config.toml
d_model = 384
d_mlp = 1536
norm_place = "pre"
norm_eps = 1e-05
positions = "rope"
parallel_block = false
init_std_up = 0.0281
lr = 0.0015
beta2 = 0.98
decay_shape = "sqrt"
train_tokens = 449600000
dataset = "wikipedia_en"
MLP neurons of a small language model. Each row is named by its layer, matrix (down: output weights) and neuron, and shows model dimensions 128-319. Each number is 500 + 25 x the weight over its row's rms, rounded and kept within 0 to 999. Numbers have three digits each.
After each neuron's rows, "raises" lists the tokens whose logits its output raises most directly, leaving later layers aside.

L4.down182:465547507470474489516536504538520508535551494525487505501528523499480492528530482460530483510476468502516457458468442496544508507499548467487475526496533496488500490496538524506520499531519499499522531475496517524480500543544498524492495543471531524478516539496522496496528428503470477475542554534492480516476486471526492467532489528519512514493479520473514490523516511493471507478486506456500512505503502541541507463503534472554486534487510500478487493508497504560533475482501504526525511522496519516484487510492515505493485475499514470494493512478480484472492487478515520514
raises: "ce", "l", "ll", "pt", "rt"

L8.down1013:511546533475516479474504491491500523499515511518511487492531520505489529482497488476493509461486475512474456486525520496534528489470502512470480501496539487498459474483516532501541513491508488492484524519456521489535552493495531491480482496509512514497463537526482516523467523502508499486498459517545462480568446495471484535519527533479517524494483509511506521524486529484492503483478537511472508513542491474486528525508483493542498524547562467494523521479547523512507470504509460482478489507531450497486491497487493499505520472545523533514517492490518470531474469532512490473
raises: "or", "o", "ol", "od", "ot"

L8.down930:558509456508475456560508502506456475437487508477465511509501504547460506513523495529510547510535510492529501491508498496462474476496516505490494484472462471515524472488545497544538494502509495492506528505518470486528502483505486533439488496530519480493528453546526548509494540510487493512537513532528465484480460482471514506529533484507497518472451500466489480491541499458535512514508470522503535525494519464484516513491490550482508509538514478520460487518471490453508478485574488518486523560469505511517544509497501491492494528484539527533539441516546498486461505505499498535
raises: "ner", "n", "ning", "el", "ies"

L4.down1063:500481501523482463467502484467493473461490493489552486481569458477464518520509494440529496496500461528495457522483492545446501452502514521516499458486531518472506495478509501481507497535510523509529509534473487556463475549503495488511504521527525511526509501527480474511517541554503501478494466499497496517456521473493483524565495508488518488483466484475531492496514505497468564503501523511492483531495495477488518510510465472477496516475500519536483531500475487536483470492554492480491486506499478510504534535477507486512498538451473500530523540510476482488466515490493507483
raises: "ine", "in", "ina", "int", "na"

L8.down515:512512470506534503480497540525564478480473526476500506555442480505480490522507534487548485497533503482526543515500521472510493519497486490552490526461481513482477520514476468476501505523507491535492540516527496493518464507470490541473475479443497460503504468500477540502503498517508542492494493512487493465477505513453495489522453484502510516495548520489543511525511490475513493481533456517529461460475537527510530483493496488466483492483488558501499536475475510519501498500527484520514498525503500515487510504500533473498464486485495539446513503500462508507490493448511532526
raises: "ize", "ense", "cul", "ca", "elected"

L3.down256:518528466479452521497504526488505469525535491494505498498462503504491482484515544498554485481458482522534498528460454545468475534498487499498518485474498477502496481465501507443468582508517474525499550540495466487484532501536483520486490509483528499468525490499490493481467470504503472487495557482514504516454535478508500454448515554505470522519537466450482491500491499551483506495529510520502539494542474468477546552469490542466492495531453533506541462466497510533486498481553500513466481524516495497509503458507504495508527504514535521509460531500455509517478525494526499529
raises: "ve", "ver", "v", "er", "ven"

L5.down479:483496516492521508500349505527533487487469504471504488514489478509515488492484509495491521508470481482517497485511520487486527503460520515472517485505502521493470509533498519536477484521481454494524499494506483503491501505518502499507531492390487523484509424516527494494504509521496500590501495507442502495487529499493509513521533459500513525500501453519491492508497483474498496470487509486496475481496486484486490505514528510493487481552492484499510484494567515508495502515522508490546492470520509496508513505514534524510483515598493512508516529500486495502515491518500507510
raises: "===", "==", "====", "I", "After"

L3.down664:502506492486516471490495527514497474496550525508493543447456531491495483472559468493482509513472498490510538494466502482455497500509483493510505526518507462511492513496484491494491547519470503467515531531484512536503496480514559528490517456463520526508483531514482515517532500431483478554519503501494522502492536515505491494501488530497510495512512466550517510563530505506516502487493504473489495503503486505507512499530557508496509464525464491551560481507503457467478474487442498499477470491507497517519536491500515513485523476495467458521442536461564476500522528465524495458
raises: "bo", "for", "mo", "va", "id"

L8.down1155:476495513520482491508491469513461479522498511538494487500516534507517493474545453489464460480544495493499544515489496542528459493522514473526493493443544515477489425505474493514464530531498490488538544487527467479479491506544528479476517474533458488489484532497509459477465513450535519499499515506532448451522472489492485522523524499514552489491475478492548544522504518503514483492461492520501505519522502517487494508485556531535505518508480484492514494489481469514524493494505501474465473504556516473494498505512517496565504521491516510505447481533491523489545449474485506487
raises: "act", "el", "am", "ut", "point"

L3.down209:528468508522518474481468487472518540508491497422470488477554465503460470547490510516549495489507496488532533514482550514506494509460481542536457553508485464481492469449500510470470494482534490513494488505552462518481463532527496532496451466493495507511507482525527515485536529508509519527513546482500487479518501494482512504531511478482479489449506493512505509519504508557488504520533511536479505468519520530479545498476500451474528496469529480501503500523557489511483472498504509538480471462501494533515513494455466486487530499503522523487521498522498513525508511504509460506
raises: "us", "ot", "er", "ct", "one"

L4.down943:484459540508510485505465497508545497499488532501493515512468496528495499537492499530497494528505509473510486509464493511463518499467528502502470483523503459532452496533528468526508547497469502532525482507510560454477512520476520520516494517530496512494499520458496504507502503523510507518445501469453514438447486481505490446478496502511509500504547505535516495477515522513510477463545510476536538509467523489450496498516473492502479491539510511481469492496485540488483502455518508522481486537501485488507525506537471483505492481456478512454533492478487489498470484488455468517
raises: "ification", "ity", "ities", "ified", "if"

L8.down1440:536528512466477520531410536517512449512476556518501481457498460496482500490503499505546465485490490507534531485489516522481524498513521533436494460475562507541491535457490521526459523505478494500504515479534493474520534493517567486486464519457496478476568478510479526511456488480473482483502496511470478480487493493471527474480526470510485494504509487502501544544495534529522535487463508545499495485534544488469533530490530509524490510530524533530556540509460503523491466509519513507511513487509553417540510481504503483478482492519505515501452470533497487512493495513503512512
raises: "ba", "aged", "aff", "born", "act"

L8.down1126:492514503491496574484520538467519473501546493527507525457483536488517509469459492521486463540428553484509488515498493523564507529511491490500471512495492491517506496525501500491509497495553530480492499516490490477461479507491512505542522429540531493505494484538475501517531544496470521470509496492511526470426455489468513498492454459474500492489536522502508541528503520486519549501507481511505476540510499535514524514481518496510497487466480509519463484458542498530514452476504500469491525447514490516517529513485464528528522472535509502493494459526444476511490523513538511501
raises: "ol", "al", "ul", "har", "ard"

L8.down637:512528486475497526497514503521506509495502487534490518513475487491484493482498470498503483486510529468513555507527508497518547481530494554516469475533469513476514529514487538566485507510480504494514527512464461509495487483475497483533487504485528556452560512509506483439497507492521490508522526551475506522535498509512499469534513479474486514467531517506478496495474487548509526511517471502451505512533491506430478500498473504481514516469492458517508491517536477512504465506527515511514489520483501455506482505505462544515477448443535534519520485542472519512447511471536517527
raises: "born", "aged", "com", "vo", "aff"

L3.down1209:487488452478510471534518491492481493486525532512488509527489511495466501477524503463524512512510499449519528495475483498530501531511499460498507508514520506499511526470535515506481503483524471546492520471518475520507478474530531488515459570480511491488520476509501586488508445531557514491570492510499494489491470531456475493515513531483486494511532497528518502488487489508508523497480517487549508499442524511487490483480473530516501531469484530531487488512501538569463473473507538522451463500539491475460514513469492556509498537497519489527494491516519521480497495500504497529
raises: "l", "n", "y", "nd", "ll"

L5.down1326:521534499513484517522480456503501490488496560500501492501490477483520468482515492542536485509502532439477506501434499513485529502498515479517493482514530434516510465499528512511546448547473449517517531480559470473491482520499547462480543508453493492484497506524507520493487482528502496496501477489514506505500495476501498490471481480501497509568546454525559467497522493493498520526497489491472540469481483466445504493477488516507490466495472461512503515501488502519433480533516513527454482522467503481499504533518492537498469518511480536537510495534500555527516486482495456491
raises: "d", "der", "t", "da", "equ"

L8.down369:529519481512527463486500558495489507479552518470498528494467510500495471473499504502501484504491523521459515514474470529494521525492511506509498471510540514479522517487489460504467526513478517481443489520532487452490498474481513519503515512473568515495527501506476460498494483492511492499489479468502486510518538487443486490514496511485474491497564491463470535525496468521482500545546462477514557510528496518453540511492451503470521549484501482479452485470513488551509504502543541504500478495468508515514459507501522490517495484512541559492488507484492543531473495569502472523
raises: "se", "ten", "m", "ve", "v"

L3.down235:529497495514513493495487517459480490462523550487482524494538489550457516485491488505525522507461525476504519504485512541475477520495472523487488473481509443473485525486484528483486518555543505477486491507488426484471453480456481474520497483480552503505502533514514501482538470483533482515490507562528531471490503440465499440498504469503512465515517501522456478562474497500465523518528541507486465528501476502518500436498488448513488524515499510509501506553491558480493482515483456516490484458483514444468527514519532496496515526502485489502523517477546552511471520520501520475
raises: "put", "spect", "st", "er", "ers"

L4.down413:523438493465517540507457505502483496483485529496474538463472554479506481469535457516495549503504480491588495493474498530517516470513526535536472496500485465508509515519515461501461546484512466506532531522502488481488524494505590487493505455435512521470515513462524441495499463481489485504538525480468499475502482539515517504494470479498480503506493494499510512505538508530506507498482493501463500483489483488522523501500503456505541504503457520474529473502519522514511470479484513520480470475537478496475504508474526511478486509561473471514475510460526512497459464514509502482
raises: "mo", "va", "udi", "spect", "pt"

L8.down568:521489466506506519466489488553490529501540508510521546481463507537495535492519485491501470520481492524543511523468515513498509474413464528555491525497500539527507479534531500474456459509526467542513498502476504512456546504531467463453535451487459497534488472513517508455495444486484504484523537505529473507498518465494501519487490448506523496485461511517450546530532480491531475525470528500489487515514503527531513493526541510515491531493459497460470511504474486501488480503536534518525475521474507532463523487467508483504512471506499513513546492544456488494513527466502496479
raises: "le", "les", "ur", "bor", "ic"

L8.down434:498474454496484502501526513492518488498505488503498515472483496518481434470519519497459502500500518493503499504456578462483505470514504529487520523475462494489515534501487500500474485490525477481485507484473518526522481554497514484467495496482450476503493498526505500525521461500524503493517483510504540473511441530534511520479483510469486482521452493501535510535475484501451521568476491486501497524498542482508509502534524493507485493509445496480475510510489529470519528490514507512488475478522547519511500529539519508486508528460491508494530484534493500515524479472487510497
raises: "'", "’", "ight", "‘", "′"

L8.down1148:484514540498512486487342524500543494519514496493511497500496499504507490501489497509496497503493491479521492478484476481497500486515512523473498503496503510529500496508505505526464516478492500505505522515511511488495508525495518501504479492364504549498507478499498506513496501535511495555502516491492485466496530493499476498521493446503509614504516482515495474491502496496508501469488501516487468475508491508498502506483522499485487495493503503521504495480515505504501522511482505496530507508511514513498481520506537493511499511652483502490507504510518492490478512508489508495
raises: "|", "====", "The", "==", "On"

L8.down589:521469528497475507504522529506476476492462482489515485490496540507512535485488495459480463498469476538477463483489487508497498465482462508508458484508489506469513471490484464482499446487498448500505522499502510509464525477473493501449536474520506519519529518497533507498496526475503513510499513567505520494472476499526510465478487508496474515476484529521496514506507520546425539481494536487445513511462501523524499530488519477524457444504517457555533484510478516543521477479464484518527489475539507496487513502484453525469548539533518473485527475514538530460485498473541498501
raises: "ron", "re", "es", "rop", "ro"

L3.down990:505500505474534529490523525541492456506446499520473548471491514501490520499505488522526469519534500530538538488477525502476507500460527482478502523481489492505547489544508529482481492506494490479505500504508500506508495479530514488492520518517550556501490528516535514487504484499486460471531504497482479464525494506493464549550487495543518499472532520501502546560559553528508520534460443502467481475478513478493472489510528476485474510527482484489505509489428495483516510491498529530475504486476560553484476506531532471503512505525552514518521512555447460542535511477543483516
raises: "les", "le", "led", "lic", "ry"

L4.down701:487511508474508486531529476481507538471510521503471502472503481510527537507522518485507489490500506499506473494486524482507509502512496510495507483516489500533480538496501490470503565514496514464511500489539489501477418510440509534485515543464546499528508526524532532501488521543517500494484513502491492506498507526528511503483476498438485531475497545490527470498523442502456512482515492490496499482514512470484482518494471454507542508499492534501472477493462493482517494482540467486503516432517458541487529482485480455510522508468510533513520510456508481492522467477545476498
raises: "ina", "in", "us", "y", "ine"

L3.down1490:491504515529495485553468499464515446520524557511493519529472498495467495497508494548483469494470485526548487482496525513507482522507516539487516451455490501489495499512525492500489531476473470484520533506507505481474525490524528554522510514429496516487501509527535497474508501525504482549508522510500454519460512477455467476514525499515512527503513517442473494558510473522458490456502502476487587513515508497462501527463486459534488510490509477489511556504521483467474501481471480518520522486468478479493548544489526497493492531561475498497499511509506499527516482524525470490
raises: "per", "pp", "s", "it", "st"

L8.down363:522497510513487490442439514482451506520537497515508515555523512502525450488516511485507507469469497496521478480518468501505487499496539495464470483513486563502489511500506428522523481486487487533518529505516495439471525488507562441547508484466548470517453507508503497500514522499485483514484511459551511506503499526515505497536523486481495520513528486509486551505489445537502507505501497487476456460471485524485501491545482465519434524496496502518489512481488534474487535482479487529523476495514457497505492471460519474522497542524503488500498496475523491472506496513479540542
raises: " until", " to", " through", " into", " along"

L5.down719:495495532515519493493527509504531487528503537487500492488517500526487421449504452487476478507502506496501482486488543513490529510486469535526511492455523531498528500505534498530506523513446522492527512481533521467533517487509490503481539460507501497470516508514539503475480550510480498505475505504510528481479531487520508420511500484515525504500512518470487529523489498473517501493509463518431491493526546511498484456520469534535488506483545495478502477477536516503451507449482520469498481481489499508555513489503470528548508483503504446517492469516466510503521540464522434520
raises: "ten", "ta", "per", "st", "vent"

L5.down192:479496521528537538512529522520531498472515501481518471501496504513490516488434488495517466493499498501497517486470512492486523515477512491527529479506509519500472506510473510518521508491448509531493499527534512527507444510516486499529487507556487457497494512496538495508534548539486513564527494492486492450534514491505498468535496455517465522470481505484470537516503509449505500463507531551464509517482530501472527502492548540511438528489453494511487499545463546498452485499509516525486504512498514536492488487534508510484449486552508482514528511514490472531530454508502481482
raises: "ities", "ity", "ification", "if", "ual"

L4.down537:482515501522513536511516524480444513525460456508484504538506487530522470464491467505479474506483493516474505536450526495538508509491487473467516478496502553530450532552528495474473493503516516532505504489526474486478459497516503515459483504484466502483442507498440488462468532513531497520538499566485468450486473470499528512534484516501533484515510488473497477532482490468521511484501514519516544518505523562479471498486559502521512504471505494498492502482507523511465466518491520508514464542510514490443538487519498522525475492478551520542460459478503488478507472495499495520
raises: "am", "ame", "ough", "app", "ade"

L8.down789:532515501522548485493385509449493533538492535480468530497510523444499496497521464533519497513486483492494488515498468523467517502486521514522526498480482512510491528466485499512479513492501475539530456524492517521511487501480529483511490485468489512502553497493522476462504525476520518477490507483501477487474553490500530504503473476463453523492459510523482556487506514514499502491490493513504537497472519466464513538493474497534498528487506526520468510533485525497547466513481462493545493513483526497521459536501454535511483491482498524510507500449488516499463479506497483486
raises: "f", "ity", "fa", "ities", "ary"

L8.down304:521499502424426500498489544523503559530488483498527502541518542483531477534493495502471538512492491523468538516491476483523498520511498498540492488516499472519506567483499477496450548499504488512503497488484505521486552500502464493552483561498538515507514463495465483489479525519471488492514507492516517549481478520483522455501503497528536505501491508494497501483496551514481481531501502513514497490519511512473514469491529490515496500456484483556489481495558512496538472490548492519494439478491496432502501497491493553518492475489444435507486488464516511482462522478480498521
raises: "v", "van", "ja", "ab", "ev"

L8.down0:487424495499532469463514524525510480513520534536537487530446496486511505499508482459467526498491517481499536467496498486513483471505467444506519490480475528523509496466496522508513465520522530500478471508540496510431529466527519497480479488475493525472507475505506506452496470493496510468517477468525556508504522479538507504491491508519451536502528518483475523569512520505500504526511523501456530496495480494497465479520515483503512529508504476509481515518499506493478505524472492523545574499471504535509495508505541472510502469468471506507507498513500475511534492533518475551
raises: "ch", "le", "op", "che", "ock"

L8.down1280:472508516492509495525472487516513499462481520474482514547526531534507521536536520490541502494533500498520523472459510502481497523538501509495511538479525490468461505559457519532488522444527513519546559507551492525476439454498531512514503505495535519507484474496544562512555493500509495493536493500543507503524512516500484468538483478482484479500530478526492501514486489468497532512498511513543529513457546502525510466493493449510505546532524539499487500534524491472521499436481451500473531440495497465446500516511513492518506523497461483511527470476523514514551493493467506496
raises: "ad", "ar", "ct", "t", "ap"

L5.down1076:488462519529498491508499490512495544508477499506536511478533493484490515541505504528486506511485459508532422486504510478445521470498457483504532530530525499511494476496512501464492516424525477522567485475492481472492484532515540530452505527485528530523495504470489521518528530507543476473527475545464509470466506508526492453479468517410509506504481455488480544533508507508517498490464492558510510489537467497475520508515489496507508527516487508524482508499523446502494467512503526495507483472518494449495533484522497505486532523459533506452537504518474507512490528481494538438
raises: "ir", "í", "in", "um", "int"

L8.down1467:513459496526545488502491477490500498526511484570483529490470463487487455470543478480493493475505467472526549515483463531518494470521486512496503492494521530501525500503526474517496526511539481459510521464483519493514512503488508488539503446499544550436482498502486462514514480524496539510501486522515507524515512503481484505465479490494546488511515514469482450500482499543460504501501510453489522503504510484493489459512491514471529530517520555502523471508486500470494496460532514501523512514495531478521530508509500506524511547538486483504506560515501480530516501504476530468
raises: "z", "h", "th", "za", "g"

L8.down1514:498481465518530523505501447513494482503528509514495490500489496473503469510495469520515545528530481522500528543472515549512477525527561515524527463481516494472492502523515502518478523501478533504493529514517435489490467489530515480507443514489524491481521532528537519471521508463453504510469493495537522523480504503518488513506523511521486490431459484509460467486518489552508531512524508463486515495437497494502512529476478507481518547488518519508474466473497500474526485490512515503508462516467476482504480533490497513482499521479495497559503516562491504555534523487487513537
raises: "n", "ning", "li", "ner", "day"

L8.down630:483475513495516505502510531520493461470488530509518486515530509495497498512507471500511486498461504475478532504516516535479483486492508531459483587505461521492473478504471442508480507479482482501470524543524487488487496465479460483523486495488525521474459532511535486481492496487517472484512515500489510461487477533513469482489512503516503491510533461482513481514536486474505516522530522530497508483447484504504449488528490529512504469498466477517513520487529481497461480499486499486427466472487516486488553469488503485537488533487551524503498533533504506505531522502512446548
raises: "ri", "ry", "ra", "rop", "ral"

L8.down1253:461515518476467441506490510551503494483491476494484463495534480460475499494507481512488462471488453492480434444505490538484476509511507533529532497489507510501524518497529453502510520515475537465501503502506529498482514542509454497466483513517479485493469471462558483496504524539491501508511545512501504526535550540496519536503539532502474534530478465476522491538525489501474529493487500436492505493503513483465476452501479479525493495457548552531491531546504499482498507500495520522533507518519478508513492462534506469514539546528491538447475511570510501513514472502452487503
raises: "ti", "to", "te", "ta", "t"

L4.down191:477534516497498526451484472578502521481485486497517524543508475518483484467462525526506534500519512467498474504508530538506494483459522503520499522501545480541482492472487520507522517500522564419477498503536529472516499495535512512484510515496485521480518485500509558494513516495493493515486504503490488502504509503497475532566507488477473540489499524451468471541548538494500490522500505470503531488493459520508506490502474526500518544432510528466477505536555518573471449485529503517490535497492505508490485492510487501455465522503521476518489484479513532498508513451487541507
raises: "tin", "ton", "tic", "ta", "ti"

L5.down312:500515503486549519492515507483501492473515501491475531492533487499427480529525500484534556508502497495502544526496518482477514538497522508487449483483496469486563474498558544524494528525529481488490494479500467508514472530558516457447472475501523529525492490487516457510525491452504504502497522542512494487520510502444446498503485520507490551478513549489500521529514490526483498507523485477478499483502536503485526496505536504497479492515492484495508528505523474526493509514491479468455490481505518494501503539475479558514456526468541523551450498513490515498526524507513442503
raises: "r", "rate", "ric", "ra", "ral"

L8.down753:497528473509536476486485510494515521556488484521510499523488509496506487503496557424483491473446494521498542481498527513498507540469452496489509487509464507540481455461483515513510506483507492495470502534473512490494486457496472524514457506532473504513477494501480484466481525532496495486504532497518475472517486463460492459511504509468511491520522496523535531514495527513526509496436503469495520523520515539534508483532543538562488492527517507479507504489462511508515473486510464490482498472531493551531488489480505518508498474572488462517532523516535481500509487458475510481
raises: "ger", "ov", "g", "gra", "vi"

L8.down622:482517488499500577486477505498547534512517456496519500497538500470482494491517497511474478501488445507525479502493482511453514501505544547522470531519453543517502491498473490483518501457546457490492510523500518476463501529509501516487491510497502498472526484492508538494479476524513482498548477524512519522541528486480464526504493495526484531494522520533510475522499492507496529510487515497507501533512535507456528515496589547523490521508451470484536521504528529495491533505504526509544528472462437501524508481538501523508494507516515481492470529464520536480513475488488512516
raises: "d", "'", "h", "x", "’"

L8.down140:537538483512493474518496496532490468564526501491501506495503509490458523487547514463521436506549503516490493507500516527483516499518511522492546487465492511506504506457515538505509494528495485497477449503523450498452478444484473527520462533509530489518513501495531512533526482492493481483549536481538526464527524466501514499493499505497516515535545446497459465544484498498524555496544484483487483494466489484494488501483468454476473541486498467486560495503477478529494504483530500491472524456500523507515516510506502452515473507530496475537507532537535479505531475482523537502
raises: "er", "ers", "ne", "ner", "n"

L8.down629:518498522485503506506333546508486507481470494487490490487485492494497493473515484488520507490462539501475498479500481477495510502497515523479532507487512502507500520504470479512497509509508502499494539518443505519504452511490501521492513500417530527504500459503467506516503508526531505545500477512518497479494514509501480509508511468518496565499477516514485479492480492494496497470458490488494488492500507470494503506485511483465489503509525499497526496481504512497484512504526472499502523505497559506537505506532536504500506496582484478487522497474470470503461531537489483489
raises: "===", "==", "ar", "|", "===="

L4.down229:518543495510517472491504489483527488472533476461501501486513518462525460486499507475490522477507456526526539520502461502480499538507491488484452494490524577539496534490503535493438528520523484494460549526488511518517478494495490453498478537491459514474580504537483477482476502512458486485504471450504484513508506520499481511508497494525479499480482539532453511461509486489520533491519493474477547465516477488485504483533490544517518507499512494520541518455513550541488481472519500518498495529491500531529512504524501520515485536543465495522517485478503492457475503498530536477
raises: "on", "ph", "f", "fa", "mar"

L5.down1516:539580438494477525502478463480476459542529543556477456479483477465525508505449452499481502524506468484452480540543493494529509532530497501487513518501480506525506508472475491505499516502509483517510485464516496549543507512490494493514551500472481526490488518518495492535476473463534482496501460506516510467513548446520508513469510480516532520521523536519474481494518500540460509529479478533504460526433494495506517519440517500506522460530475485527498499557467526504467447465456511497507511473506507460463521531485484544489472507534472491548520447506500510509538456445500508498
raises: "ance", "di", "re", "ron", "rom"

L8.down309:512489512508452509479470509503460486493486530491482525497514502518498470529494468508526504500505507504514580508480523503531502517477496529532488482523546486520498524479492488509492522561482496525495481534481481502466522496510469506504496536490465443530472551441511476544517486464474480537508530472534502511420512522523501501505537456513470518526485459545498484471502507530543503495518521502490517517493479521498536505528504497498547507482481484509516517473548534515542479506518504506468474519452537495508527559491501466495483521526478506528532494499508515542469480510506452492
raises: "ation", "ations", "ed", "che", "ing"

L8.down419:506488500502527485474507543487482500506488511491527490461501493480489502531517525486515491500479505530524545490473502506513492512489484451481460462440544495512513483527520544502496490479516493536529461488467512493513502531507484478466487481487486530521465486490547443473511518503527482516441533514464466496515472457515501460520485490526460503532531530480525473499486491534500494498509526501492505504446471531493520468546496527446476484524440460527517516534478508507490516532481520475514466499525499514446490500469511485499491460496538550502491518507503540499513515487500473461
raises: "r", "rate", "rop", "ric", "ant"

L8.down182:479509457528535504519516510498492518481489489534514503455534488473493519519506472524473502455478508477507552475524459509451478493503485520509487490486496492510451492510516509496434487489539490498520458480525494525495490447518421529508455498469513528520527510487539539485524474490461486483510470475459481489446477519493468517519508467490493489477491485463512471523506516454466560520478509490503475489469535551495511554487541456522536490471526498450501504492520473473545499487506463479516459485480510481518472488491467490535476518550492501493511502480512479538489478477538513532
raises: "ig", "ph", "er", "ul", "pt"

L3.down846:499457518511529499498470519522493495500508488477459488465536535463490515477523491452476429510523474519553481483484496517451531537533512467483482476536477479508503472496479454532478480503482487488513484490475550485503468499506504514497506538500528496581548501449526517516507436514475504535504468553529500516528503498461496494478530496496501509530501479528488460518466478488509543562499519451462520518506519445446518527506549470499465500525478459507488501503484496500481490525523512504536484484519526504466539522486508526470518510561517504444499494546529506531514504470488482498
raises: "t", "ity", "tt", "dy", "d"

L8.down1450:495481490500506502498476478499524462499489544487546564540509502517481538500516422498486476503468507474553470496499524498486527499469552496537505491494466524523498508467467509450506545488480544515506525498514519479502554506500494512487513503496509516504523500488527462493470528480499502496501541531455527496513458502445513475446545499509458536521484548494503523491452486491490528527488510520511533520523499460519504524488521502448488526544501525484498526487491525575529504503488496496530500480488553503466542510489495508515518502520499475476515476509466507511475527495484481492
raises: "i", "our", "ab", "r", "ity"

L8.down1360:492483534475502491519494514449494528492503485474522517498560522485494506459501486506483544483498539504511512469464506485491549504499482517486504517532491471528490480513500541474487511460531494508443488471491499491475488519513471522501543474475500525486536503518506522477496536507488515499482477583520477492533498534480475465477474499475554548466511487483498508513485526509420438472475475477508516529527519487403525506511502525507532512483544495513490533545531496504476496539495508485500517483549519484495520483498485496465522480477491469477493481504494512456512500470504464489
raises: "ure", "or", "air", "he", "r"

L4.down1454:465491540536500530492500484520526538527557530455473517479512484487492532474491509541505465540456529441492573440462502479501521522544485489486497488482525522505522503473496476515487511481509489485511480484509511535568500481468507488505515527451541531513534507503516497490480491511498506489539477516484515509544510470463523464527523487497524507514536497527473514458477486473518488501468508524456516492519473482502531521507492472560523512502507450498507526513471491523503489466510505483527480486523472525470470461489500454509537466469529546507488497452480479508512494524479510519
raises: "ute", "ue", "um", "up", "ure"

L8.down1506:533452509508488511479438475479501516517553495476500481501484543527470513495503500477529491493493468488498499481500506452464471497461467513538466526509468537517465466519491498498458502518538500472535538485484513539505483518485466469457499511457501476475511492542478528473465443483468529497478516529501500489474521531493484471498536472506438528472502496497441524500512525494543515546501477477466485493565484496480561504447512466484507505484455513526496498502508522492488440511518469503529477485533498487515476506461490497462543518532504486445542479504479510539514537466516485500
raises: "ur", "up", "ri", "lo", "air"

L5.down964:486490478502503503485507474478538469515453548434498519478505483480508534479548483531493446470517502520493538470493543553459485522471508476492506537466496506434492492499493535475466512474520456530499475515509501464484504427508470499513472518498545539544519508478505507516483497492468526516506472479489490498529483504520503513509511511507526529491529482505526504516468515502505476517516497475493498485443461489482478500534470519518520545492521455532484532500524488533479478458529473503514520499531490525452524508509485484558521497517513478495486522526502513497497537511487527509
raises: "ar", "ry", "er", "man", "ers"

L8.down1093:494460488555505519504492528472511519549491534493547518518460510527485511477522501551460507534489503510503510474504493511489500519518533478472528490514496498483506498483494512514489465515546478519449501467498496452495497519508511514519479433482507491508486503481523479473537452481511493501499489515525504485515488535489490515533508449486521520482521467511480501482464490491546519517502490534538491443503465531534497527515475483531525517495486472455512584529490486510491505484496512502507517484491487501477540512513494476489491498465468477496507480503478489510525467483501459487
raises: "ary", "ar", "and", "er", "ad"

L4.down1476:506473475537506493508423519497548522484460520503473464492558482502492474529512490468482534476499489479458461517494466526484469495500460516499467529503495481487496533510526510541487472508513493481482563487466493462495507479497470468483508528457485631506509464537519469509487529472468542569534496512485486486474530487486487521461489490513542473525499492509447513474484500489497493512501507471486529482486514483515515550526494488514529491511484493498497489533480521516523573509508470533558470492494503525482539507522501532479478480540497500517496501511517500529518519501491536445
raises: "\n", "|", " ", " |", ";"